config.yaml
head_dim: 64
vocab_size: 11785
norm: "rmsnorm"
final_lr_fraction: 0.1
MLP neurons of a small language model. Each row is named by its layer, matrix (up: input weights) and neuron, and shows model dimensions 608-703. Each number is 128 + 32 x the weight over its row's rms, rounded and kept within 0 to 255. Numbers have three digits each.
After each neuron's rows, "fires on" lists the tokens most often at its 100 highest values on Wikipedia text that the model never trained on.

L4.up2731:074089098186139123093107164074145095216108168153174093151138170103135115090081152152181141123147209156126121113125116107093109087188137094073158156145153079159109116106147174164168152118156136098137141126158135122109117084125111141142142098114128144120091150159125115145164152119157138119
fires on: " that", "ot", " Time", " Event", "vision", "OC"

L4.up2788:063113125118159131119152160130186144152168078086129129148141076145100102122086125101125181076104155121094148118101112152137102119160091115111198127154142161130121085103179125112114195131189163103098182142166121132149168128126169159082136133110167163122150122142131114117141113145158155125
fires on: " an", " one", " images", "l", "ts", " used"

L4.up2778:116131214132135082137135124129109119144124113131112113104087136088101122102113081133057147145125115176117106158157126141129108104132095139151148117151127132152060137126129093191121159123131158132101030123146144219127169097140163124126210151142132151096122120215100106111129120152111100120
fires on: " to", " brother"

L4.up2008:098153154158122150150170105118192112141133128105173150131089099087156123134162106146092177068105137124077141107110108118122125077129187081112153168145173145109160128144146082154135158112099104111130133091121112168073144071068141194073150148129071180138106163151159147124170076122109149153
fires on: "ad", "ides", "s", "es", "ings", "anks"

L4.up3243:188075098166072104147117105129109081155096066149139138112098133064162152140100084101076152115154123143129092150151156172156151171124129105088173125114154158139162116190111127173109086124164136213107176104125153158054108071120180119143161107086169117103107118091135124154159068140099161109
fires on: " to", "0", ",", ";", " for"

L4.up357:134145111154214091147152113118124159131087120142141073150115243095147146125167096072126122122141115143089101085140139107150160092156149157140118156057124138121096114174194095111111131039139179140158096142105114122145082115168145127188147166141121093115109129142125165185141076152178107120
fires on: "ugu", "i", "-R", ")", "am", "ini"

L4.up1807:163142124173075121105092111197112184123171129049128127117077152107125128095105097151068147157081079120156169082119103132158089109151166137105126102162120100149060134098118108230155107123186148078136105104134199125154179090145139130130092123140156104066136093138119115139054160113150078128
fires on: ".", ").", "'s"

L4.up1572:114074121089110127160155151081118129076144145120084169149119125117119177191087112164087119142094125160127106186187117089116102127135098119113099151063113127126172144111140132130107129102173145092119067081138071186126165065044114099036062033139094089112131096170171127075128102105129130115
fires on: "ar", "et", "y", "an", "ot"

L4.up619:129186142117144129195125155117141177143079089166130095171082173067127143160069099153122145109121109162116104144111119143100168104155158107110089154119165127166118175151161135123162108093179123183114166124118118161132146091076149163104112164131073191081110129164087133157100083108138213144
fires on: "or", "19", " Cor", " of", "ier", "ec"

L4.up3227:123141131118111115121081086190091179123122157097094170103093201083078097115077119010081095121123091162115156173143089165142120174173173109133127100081088086059154106149158150116166096115196150044103097091182153177113091043113102152098083092107177166161084108118148155140165098111166122153
fires on: "ing", " who", " time", "is", "–", " which"

L4.up1192:158143083092111141179147088107132123129158092127144135123109134093106152177122122103141142050100177167130096103115137109125132079106080105120116084090156115091131097140167169116088153109128115126177131125109142186146087097104133166165199100132079110084118147146100104111114070080126150159
fires on: " |", " season", "ord"

L4.up1124:141198140163170129131134123118151100126146189118141175109093123127158166129137097127119118117171167176119132146095111076107176077128116075193041089136189126120147094129080073150130136083138166175169125074148116118071176102119163114159132112143156166114073107115165110115185105192136141196
fires on: " that", "m", " as", ")", "er"

L4.up1915:134103136076072172119144148155118116123069115109167126149054143145164132098132110081150141106124130116166162140079118178131185100154171073154197220126116181103140136155130119079144135099105130089140142093081137193085156113092092120091103138144147092165083086134146185152099108141131075148
fires on: "et", "ed", "ep", "-", "ust", "ow"

L4.up680:099126116077149118133073089198155166076075113152140139113141093076159078150110167136127066172166120132093141059110117193107151074144120184124100135112081111075109205116182097148114087121148128133140109176140139114143126169118214127137159157089139138086095026143164114117117057088185131108
fires on: " ", "te", "-", "t", "\""

L4.up1249:094187146123119148134134122207106058130188120098160150156114138141165113118164112075094155121074153135105120100134145117093125065138119049092136139089191202105054126094108169132087112155089129122161151153095109127103156068163186135119204152158126151206109156175105185147158120118121157109
fires on: "-", "–", "st", "ars", "/", " –"

L4.up3128:145184114093139115098098130166140057124158118204063131102171121109080113112118161160179114148143161154124073097133097117112118116141097118102117112091184115103152135142194099131166136132129128094200149183102129133145135150117111034122207097107109162174097184096083135090178115163141116132
fires on: " |", "%", " Votes"

L4.up266:109102153138136143108112158096140173127086105121125096126099125135128090062129035126110162119093124138061170130187096093165078093144114097151191096172091111154121104062136112161143086098171183132115127143205141172080128159104159109141116180121135164077036170121178099113157073171184136126
fires on: " ", " as", "\"", "23", " known", "ations"

L4.up1353:115093071133128080148121103178121119130140096084176147100104161156136126153148121106112144111067124151151098160110113088126054131148168170116119102054143091139080117133154090100092153126130145119123151082138141150145205115142165141138134090120141154169119107172163126126103138129183116123
fires on: "s", ".", ".\n", "\"\n"

L4.up2807:100122138160080079114118095122148126102141123120112096190137140127146167120097129090140137138176112086131119131112078161099126143127089163052143177107068122112101107136204140104159140107080164181164046141111150157132165091051125153106126113106157149110148114131062134123173081122141161124
fires on: ".", "ul", "lex", "ol", "ph"

L4.up3422:097122139193073114078062153161122131119139126113167121142114164146175081058139166067174150158135118107117176148096100135164115117144141137060159138092102140107170152109161153093161121104179169084157158132154173125130160163080129141065115145102174143139145109190136105127096106110154097139
fires on: ".", "2", "ic", "'", "et", "I"

L4.up3047:131115151152149082131102153108210065127155178089111147124147152084159198134128084037153098108103093141161166133111110111115068082122112107146170118097177188121199116122089176144142143145140192151151132185166133182145152181101135126116160170104180121129107115186144180136070106114145158074
fires on: ".", " and", "et", "an", "ill", "u"

L4.up1324:105120143148106136117145098116093144169064080100115136159106127114116118101045087111131120112167110199126156169113114135139087119172182120148144136070121119154142109155176175186165112065188137127125120165137088120142045113091130089107076103100129178192112157148149128134086133118170155128
fires on: "et", "y", "he", "al", "hy"

L4.up1605:085160122057145186082085186097126133112124187100058121185082137126229129176175133151147115136125134134127182134143114173098123118077154146139077101105112144083144165045137057094097111073146115141153148111134153104152157170113149158083120120145121086124111149152159140131192188093130164137
fires on: "e", "i", "ing", "er", "ik", "ura"

L4.up1213:129104163100108097166118126129159055120135054054076152192112126090148154110088126096060091138150113113181101156143117109125128147146153068119135145070074121112139099165148117104134086126095118120143107071124095141124096096079103105084160138070189095109127057141114141069097112151167133083
fires on: "ly", " all", " two", " other", " those", " Although"

L4.up3131:150100137157142098124090187165166193124121138136117182143135140115103099159141115124166148070090142136149170167150124171137149120181144135157209118121099114188094127160092126143086149081181154096153180084101154123138064161102092051124140119161083120113137147133125113157047142057130076171
fires on: "\n", " (", " |", " Song", ","

L4.up2468:150117177137093081110146149061085184086154126103059130136142123110094141161137118127087157076117104111146174138146099082146126136151188127167123134133176111126110124173107116104164136125170115137186129058083144136135131137078131160129162118107135145090103113101175113174147174113140151071
fires on: ",", " and", " Class"

L4.up2850:158155118142095159100147135135111104192098050084072131089165131124147133122128091109107115200099129112095108158127067169083124157144157125130122158134150133149052105140165090168163121171138130149121157051154123156107098153099120134171151107077200160112115125123150151104155152110194054104
fires on: " ", " other", ")", "-", " ("

L4.up474:157154078040157128139134136126095164184133065195130154126145143105111103074108127142118097151204130159126102136165079138044111103147183114089150119114111091064157096102135162101134104023133129147159137117134129105129154168145116122176162122083138094144118119139103147148108129104099168119
fires on: "ing", "at", "os", "ides", "it", "otes"

L4.up601:086176107111126088163159136176148090131127125146195165124108128114151098114138109110137158107095138117153121118092141135122139152115130117080096089139181161160140191088111093169182139150131182124115085122151107131089145064117099161119168133102148157145120100178119096090153122157146171089
fires on: "ing", "ates", "s", "es", "encing", " that"

L4.up2348:086157152093175117128153139077081067074150118082099151176045123105115171123150178091088152136127158171096139118113102116190127193098109172154183181105134124111139166157087178165122069097105137082090142102154184131120120120112137143064132116168152146170109130088185121148146129104184189146
fires on: "er", "i", "e", "y", "ui", "by"

L4.up31:108101165034134153156099132209165165165118140094151137138152124137108115103136082128147159099180189165204147121174112168135158062122123120046211118053124140105064103147112118182139097118177184105151112108133145148045085114076123169139125153117124147099086114170095207116175160138170088161
fires on: ",", " |", " for", " draw"

L4.up612:104136100167151077094066126149100156071137094090090162139143182158079163083092135121127072086156169128156135171126089108147112211141120121136134130084068117140148173074166181167108137175171137148106101105205187119084142075092187087098134072105146143166141105118075162159090122120204163103
fires on: ".", "et", "ark", "ast", "ist", "ra"

L4.up379:150175187086131072108116120125119151163100191128130120161085102165073099102128126129139113107127172136123160067135062113110101161129171112134195115114111144105115086137184153158141188099138074102166027104117164158162188070115176184146141108155115082145076068123222178102146132119153112104
fires on: "is", "as", "ed", "os", "ury"

L4.up2849:086137127110119134161100101186186097164162151110095142113159167181159124071144158162133100124180095111194142130136147175117103152126147119102143134085109174120126132124097126146096084142136170085122101162189121116150103068151102099138148112143170109112134054128081217084111116123144161096
fires on: " |", "is", "ul", "og", "id", "ot"

L4.up2843:187129123073155046117134126146110091098120126119136111210075123111173121122088137085145176103069142085145164146131106131182171073155135121115162121156097117129092160130147144139115145158142145101141175118132143118163161111093154084131103161115112154095093060134111140117139131164105127079
fires on: ".", " to", "ul", " Mar", "ly", " st"

L4.up2129:136128171095139145143126071106108024069147129072098107102051150110110115105166118132138126088138112083138082181144144058143163114144123108143140078089141135177131141123115139134149121116119104085175149182135116101070105139123127112175184118139140129119130141139226146105124081149157157125
fires on: " ", " Sport"

L4.up2049:125125122087140095116121155126139091075148110103131112089080128103109162157116077105110167143154121181109115117185101110109175136129112057171138074107118155129105111093164109121132114109156168093159099120102094188054179119149140101153099109115143097134105134141148138105192089138152110117
fires on: "2", "ian", "3", "6", "ani", "1"

L4.up2184:157136133145147089120131156073155079122182128113132123145131144047164116135131126144108083111076194175093114107120095101138100148118118119115107130065149148110153124093169129108094132136146121120116040125185091108101149098095161090123166121160170158103104099165115179081138076120116101107
fires on: "ly", "ing", "is", "ous", "i", " other"

L4.up2233:114142156062116133092117164125138141137115174142131119145131186116147112118088126097062087156138143135139127108152124119108111068130094146139125100111146117140097128093090087194158187074128142128106089111103102118058190134150124115093137150086089117113152149122111086171119115067138129102
fires on: "u", "at", "ec", "er"

L4.up2426:083089156153166085117112101128118158183125148165122084113133145093102115085147099123101139128079171135124143127147129189130093166177153121122215116143146151122176094127141102143091123096107125103102128182194121118151171118121109106181095081146130122159092111133088142159113110207069180155
fires on: " is", " by", " a", " was", " an", "\""

L4.up2366:111130115087152116126121060171162118113108134152144130103151148105167142121133114098150097146179132179111160073126080182115105170151110090091121122092081130128106153136196178160129142102131141083164126081120143157151169058115157150141145109150117178090106115154077122128112152113163128095
fires on: ".", "ing", "ed"

L4.up1764:148087126070141130156106183156132152135122189100153089123103138072089142135113078117146143071213134119135129157143166115111183143119062100125142120148143076134202169107125107094122098120116136108132077148131148173127149127138127126118116125149156077190091089142184175167105143126105080150
fires on: " (", "as", " in", "ad", "Ad"

L4.up2005:110164144104088130157156084118137157130088109157144117122137114118161117137131152089081112119128172133128171147092109130111156170098143142099176112113104148117118162129156202167143125137147135111117168079165198120166102096113108126131083199142137093150133119153115133137111137097132127145
fires on: "d", "p", "st", "-p", "f"

L4.up2141:112104179171083143110091108160138220108070143103149130161096150135133085056154121105089106167117138137123152196178082178137148162079088146135135122138112116115152117148126106115103160142108183096170060138137132067116105126126167161124151122151134098127155057141176127155149083100151058191
fires on: " as", "ing", "-term", " rec", "-c"

L4.up1546:090123094105098120140091103145131135103097117086120156198084105135162168136151112118173079120144147093111171136147109105135128113152097117124174169162134143168142190085201158127092128169202160128114108192138121103049141139143128135133136138158093119104151079183137174114103171149062103145
fires on: ".", "le", "ous", "et"

L4.up1138:097138131146090142102133077127190065101151107108127143199092103119110131134190092075090190068093127152108175132133121141114135121148094151144134113109163141099049168102095079136134100078076152116163127111101093137142129143099153167147117157190144139169073141124123128171148106070146138068
fires on: "st", "T", "–", "G", "th", "N"

L4.up997:116100142121092129099162195147090081144083119125080135202119133186163187166117096048133124102138084074115136142154128158126152117123128148128141134160151100117094168103077089142163079104242191096182132137120126156078167086120130110088124075117083157098108081098112094163074143080150154085
fires on: " and", " of", "'s", "ide", "n"

L4.up3458:094117117149097075105146118151094105156122145154133142194100164163113136151083152108128168120139123131144164067127116178118156097136112092126176149144110166067155127125093156155135103091179202137155139102160131119176107139139122172118109146101162077123091092077086120127132121127217134083
fires on: " and", "–"

L4.up2749:068155101097093162164094094165179112169155118122121122136132166098165149114118135090092165156122103175104173148118102161157092149176138142106098134080138122108147101088151129112116124075086173163107145110138083166174112156154150125134152134135140170095161077209075140137105155099185120099
fires on: " that", "ed", "y", "um", " so", "e"

L4.up321:043149112120104063085086148132157101082122120131131096162126133050093097095113079122079218073107114090115121132142112163128169125186101110137129150109082156121101121097114135094122105133108165146065152156165130175136102129137101180156116139116116111177061098148040129086081127141168122052
fires on: "-", "/", " and", "–", " or"

L4.up1271:078176115117106126142101130139100068145131088068145168148142168163122117080097135058087108115170095122194153080121100224188135116134078158151162072127180132108154139106143101064127089122131110094136144073163130133162116140212116106081168149093196139116122100201126117127130177125159061118
fires on: ".", "ed", " and", "ic", "or", "on"

L4.up477:151125152067137096148110089174139155189101153087086135153068155054140154159109135129090120121154161149139137158119035105146107125178100137147152139098156137120143133099126127136111143125107137127150121112145125163149188149129176155080157119122132074146089087123133170127158141066075182124
fires on: "est", "ly", "er", "n", "ant"

L4.up747:117091125088067161127081109145115181127141120191162113159107154086169070109115159094147130073134119080106079157179106107080115186148126097098094097122146140148190130147123155117100148081155111166126077093171152142124157091122161119094198134129174120098092115123168143107127104158194128132
fires on: ";", "els", "ust"

L4.up1273:136082167122147133156133140122158151158114178157127126073084098125167200122124097130059109124118080137175182089158101095158178129163109119123174156115069127112154122174120144135125138153176148073095150092136129175147077108140129103149152140125156057173113135148051139135113150093054113121
fires on: "d", "t", " dep", "p", " without", "n"

L4.up1410:121162091127107159138116114143121170132110168173205122176135144085170117146092146125071161140126213131106122167118117064131141158072136090156116077117161120108162070083118135156116146122175146201180094092171130143177111138116139096144138089108108064138160080145159126102098114114156084137
fires on: "s", "ic", "y", " under", " at", ","

L4.up1314:099159126089117141158128132138110199133114140131179149182119133101073173155163155108195152090170084062135122112164072150120137134164123118158137135111125142090135063137151167058141146071114110150170135134100136154137120136139116160078169155152110105121100128085078114158124110101146133083
fires on: " for", "els", "a", "ade", ";", "ar"

L4.up1569:141194104140092162122089121154087101114127127157098143161108126116134113120070171115146118144140141124112150035146107117127145100183184074137137088123098173147129143070095188144119166116104126052106086096101127146087116100099150104117097160060108082186114148098041141149080144125111126150
fires on: ")", "18", "ed"

L4.up2564:143074156135113083109069150135176167207107125083157123136110111173105114076109086114096160100090143154151105128126122094128110166159116139072137086068118123120133078127080159135156122095135136067116208108120112182088149131093148077098098079121087145116098126142148082125097110173151135107
fires on: "19", ".", " a", " is", " well"

L4.up863:172123159165066145087130170126129117110182121140170122144116144152103106130120070093114078129155153117154099173175094157099143094158201122183148162110125101117184089083136129101117146153147119136091084097149196190158129152077120042119136123125150092110139115119129099069112151086109148132
fires on: " |", "|", "re"

L4.up2522:109178166062123151130134190095089146131097103142143138168122146147150102158126131145107130155132132094150136128094140131175132190168128092104094035095090105125080124132145087131115087111146143138162080100195104172123127066133142105055120097070169112166062194143168187147154153130140162139
fires on: " |", " —;", " |\n", "e"

L4.up3427:136127161157106081174121150141123078103140087101187131139088130135132101125077163098067141147104155126169111118168093125133123172151161121127148151120147199054149150144116107126107144125185086183187091130142174130105096132111137196046146117101123123100144149184126088158125127158113178148
fires on: ",", " ", "),", ":\n\n", "es", " career"

L4.up458:192165130174124080171116114129101124074183131132161116134128146147146147136119134108101129079140123118106167142105131199187121137081177052139117148120050088150126193112103138199157133165158162190189090090165158095111134095103081169116119146142155085125071143102095144087108107155170143085
fires on: "ens", "ing", "es", "ree", " time"

L4.up3557:121168131153131093123095141142080140136132159137142144160102159101106142122140112160159118166125141128134132114127133141146145069148119075180111165160113171120103152142109174133146092156101116188118140124197105119140077138124123098186154130089091120104077151126163157140057105128108047135
fires on: " of", " with", "gr", " and", " &"

L4.up3331:158173170126135115137125089135152125136163142153144125075120125090119173147132114131120100110174142144110128108120134173132136088116135143185074152111113152083116187162123130113128133098189176095136130088127097132160155119086120134185125140119165151167119053145123189059161110174167165155
fires on: " in", " as", "ot", " under", "96", "or"

L4.up2610:121135172102103017127111156106060142122112116112162093126122091120161121135140107129050159105137127163135152121086045127129119145167099073156152085133115121114172128116123131177127149022120168121169124089110124150177081119083104144147153171097168121175097154166162110156168091142163157128
fires on: "er", "ard", "y", "ie", "in", "ars"

L4.up121:180072101093123103131089132188145136108113144093120126130123071152132131090097084130130187123108157129134159120132098180077132113159122128142103187112130103117139096134090123132156121150131183072149153139140121141141087125104088046108155160114110122167045098170075150169140150189132048137
fires on: "s", "-", "p", "'", "m", "c"

L4.up424:106123138125093133077142042141116136163094075101131087090137103161182129119129124161112152080117146122111136165095094151137098118094024131094095124053097118079112116113186174162112182057107146081117116136120149168129103108155157146132105084117209133147141126152103159126092092134161057088
fires on: ",", " was", "-", " is", "ep"

L4.up2393:115114192087135122132110087162075161108060108170152073140125122122134098114106170115160093088127129158149106116127061125130106107205150108128157106108133148076124091153143110132156159087124101067153056165130144085124178127075116112174134124143140093139053099201176127129147105154129087171
fires on: "-", " season", " contract", "ros", "4", "0"

L4.up1470:127075162141135129114139156122171141178156107095092099138130115110112136148102110087162074128110139124173114139123134103091163137106123146082139139109046109067129148080119114158100135138130112170160069077136136193147169077168095147139153120068153167124150096141122183124138150204164122088
fires on: "ent", "ri", "l", "d", "ob", "t"

L4.up899:133089112154087103106163153195139153131130127189090141125106184119133150111138069101094122052187117121108095129144088139078152105162141108172136130116125116116090128071152086122163187145182137134117119120150098114127139165054104137085153146088181154081102136130204113150147140160159126136
fires on: "–", "ak", "^{", "-", "/", " Inter"

L4.up2811:135182185153067110150088094150082143088151062104123103144154113136173075125131145107091086131157134144157117142133131102091047140134124133201159092128155129141079121113140118179096169171134110127180127127149129121152111112100109107181101114099193090143080149134122184186078111055176080095
fires on: " ", " of", " announced", " |", ")", " to"

L4.up3064:066105161150084135139138143107151111161113165115123129165075133118169117084143099101124116122078132141070113168061109147095101078113068144145125119091153141125052087140125091107083171093106106076130127173136121212081167120126181152120115118157182193101113134171107172168145129077125150071
fires on: " to", "in", "c", "ac", "ec", "re"

L4.up126:116140121178070113124036101119065148124088119076163152147121195158108145107078099081092128133103156191144123104150084122166109085097141081104147072135161175133102196118085104160154129167168116095160102163137163196139141171130155135119121130094173160118138129149091066110102143156101135138
fires on: " and", "ri", "ic", "ar", "ount", "l"

L4.up1389:146180165093121091135075164150070130136114155119040161085134120066124148138154152139145151134120174158172074127151150102143156072166121108160086135086114129112086175092093131132111071175194129139164114093118153153088105153134088172110108115142122106152160085095089184110106104105130142099
fires on: "h", "is", "ap", "j", "iv", "ua"

L4.up1645:045154140056067102122093195119121111189121097109107134139099167108135201147123167163121140152119109169108150108082092117147134112106088126073168157111094099100116105097165112088123107093076148100127127111115121099107133135138142074136113135193107106057133086105112121146112150168084100095
fires on: "is", "p", "in", "ind", "\n\n", "ar"

L4.up1383:107128096083139164110103114099139183144124078157048121078119100155160160063105092172128105090110136126137116188114118147092108112127124142187158089134149127151124121121170185117142128089144153070142109126163140169131146136078104124143158157125119212140088108120047086156141143180103158080
fires on: ".", " as", "'", "av"

L4.up2753:070112097138163100127139112165160145134154105129148083151131150078103209150147073155115137107146147083162107147139127156146152099138087133170125114094124094123127128115124149134204115094165132118082118115123163146130165083138117136101150117136108162161086074166130134142125105108151087172
fires on: " and", "el", " medal", "pl", " pl", " or"

L4.up3542:152155167100105119194129116143191139132125092189135101135061162182093127067134090112066087103108149171167105192136107126155094113132162072146140133112060156104123127114152131121108129125059192077156059158148095158105165143152084112181148102141114146131126035149146202147125107168096125073
fires on: ".", "c", "84", " as", "ic"

L4.up2702:193123171128129119094141084091196136105131100085151109177061111095158140151101139146060133143146171137168099101096117180120108163191162182131196134167048150158088132103136092172128148143117111057114155128097105117101168054153151115117139150144137123133134107064080111145117149154089098091
fires on: "°", " began", "d", " again", "incumbent", " would"

L4.up1611:147081192090131034104122068156140128182140102155198157095132116122165113118117153124083136065095134119158139103155101105133108119162101129152168185112121099088130089100166143163097157067106125135176075073162146071105126110098177092095163102073193139101084072127181118104119130112107131159
fires on: " As", "4", "ve", "-", " –", "8"

L4.up2354:198130149157163142185108143153087118118108154182086112174144149091174096123144107109099143120156152088112155105199112142091093117086149107160168156138112094149175191110147089186143156120127115090084159150135165110142110084148100141107143150087099172068118115145137116067124104136097120090
fires on: " ", "en", "н", "ön"

L4.up1302:121103134151093149166073149187100130130147131065116160137123159074169113129156098155074137087204117189145149162085133112129150116141126127111134132123113103123097112152141159128127177122151145095193119131119181108150145093142124089091114145084134126209081180128182135158131130095136129158
fires on: "-", "-p", "ter", "–", "ly", "ater"

L4.up2944:088177102084112088093097098148172125171169111116088139147097124102144191155137137142148199151112109138157146168131130122115070086144160140098175134107110127119197108110099114174164107166150148114118132101132184115117119122120156078110138112106146202098131078131070130145101136084128153132
fires on: "u", "in", "ou", " Chinese", "ch", "o"

L4.up1067:070092125074100094125142070116130158145146110159139111109104181112110167134115136122183166143114077093132119085088120194160109109186116134152139125132130203143148172170167154114093105110155138127122086135130136162150087116188123117149146131098171159122138122177111169093180116171116095116
fires on: " from", "i", "am", "he", "ag"

L4.up784:189173189088087136184122121069127145132095181076182156119097128075113102158133158134099125144121160147134122163136143136215181128103143114103084075181124107108126121093162128167108145110124107156125135145159130176096196069124161097129188107142129106082122083105121098105100129187095141161
fires on: " years", " of", "″W", "ess", " year", "o"

L4.up1010:135109125165066164135098133089127101171137149114183110111118140128100170115073106098173112111169148107158113163134123196169119114138162086073115029135088161191130111153133124143140090121174120152137135110206170154138143107060152152134117126109127081129123110131087161072094110123197170144
fires on: " cl", " all", "adel", "Cl", "ot"

L4.up2602:127133218102126112079147109178124130150097113053123147149113097126125118116134091146080117151110162117141118106099142151151093133163084110160128174087089102137116136122181119120142100069125112102170115115146104169180163148175124137118138137082178125146140106175135123172195144147167128150
fires on: ";", " ...", " as", ":\n\n"

L4.up394:177154128120088075163015152174141132125069134098104146201163123141183135132090142135150139136104137135180111138130142114163184155130123142118129170152098078106170105128190121121148157149146161095144115193102093138123191136144125057085142132079186127170135115167106125071190107111078103118
fires on: "-", " which", " to", "p"

L4.up2475:141152170095137150100129120157163124103149156123120109172102111129120208076115098104113162107110104136079138161034130152117136130161091136109093172160173118092107032121102119149103164041075192154174137143117138145152107160140170157129208111118142156157111084116103073122130100170166125133
fires on: ")", "\n", " ("

L4.up3380:145091094116094128095117098136151167154067117163083089122091116093118117150153152106076136105234209141137097157165105172109118145109121155177138160154084086080051100126180130121142208112134159110166089096140165155177105132137187097129160106122077052068100123129099147087132122130112146126
fires on: ",", "y", "ed", "el"

L4.up164:161152086156151097120108065098175070133103206122044114203131154130114190114113108117127143106117161179103092130050143180122115160108131092147133111171065159131141195133225194145121126094116102117193111114168104077108094140137166145135179127152183155161077107112133166075072138192120132096
fires on: " not", "a", " he", " ", "ail"

L4.up1753:105142147090099138088118105145121140157112098059096150137105153112118241112053080191128144118179091103091109157135167120118106100158178126102162146100175117104078136100166130133142125146166130133115116126177128138188126131170129155124161098093087113192102114125116159171058121150111117081
fires on: "I", ".", ".,", "NG", "UP"

L4.up3161:077127126103131145086155153095161124133105112143118124110134203130149165133142098093114079125174086183126148121143089107197126145103106114168148116061140163126132076160097145156127075120168104151119034125171156139122093101069135110122133143122109165134096096150187119129149152152166153099
fires on: "ra", "ri", "″N", "ch", "ic", " no"

L4.up117:116157166127112100125123165168112153151133130158190129111091132133105130133170083144144147128070103133144195131144122160169111100085163113109173139135134131093093193120165130134122091088140123153165124128128126127060153118073121125076144078156104112125106148093138128154141080056159135120
fires on: " ", "s", "ers", "ates", "ents"

L4.up107:144140125153163164131083164130139138086154120097103148140150149129138141147125134069128152182171148129122131108083049159163109148109148111102087175103165105121153093146126100105085119120127102142200100102155140191133128099098183124114133099088192085081071159117145177129149189092172131093
fires on: " |", " |\n", "h", "/", " =\n\n"

L4.up891:147149126158137103120125139193143181086140155067217119166067142169120128106154146138132093143167159168146138156092145150106134128103130161114112164144137134120091098120141097169086119130179183113163174140123152113081127123112127121131218170155093103128138090113150162152127107176171066092
fires on: "-", " ", " out", " m", " in", " to"

L4.up1199:043107123112087127091134129193117125131083083123138127138125188141093113120137085190089093116107146172129102133112123099139098148193082153099175183120072095085090196138151149131168109083115145150112044138072206131118146166152114125121150148146093156169070126144194086138176134129136125124
fires on: " year", " time", " day", "s", " season", " period"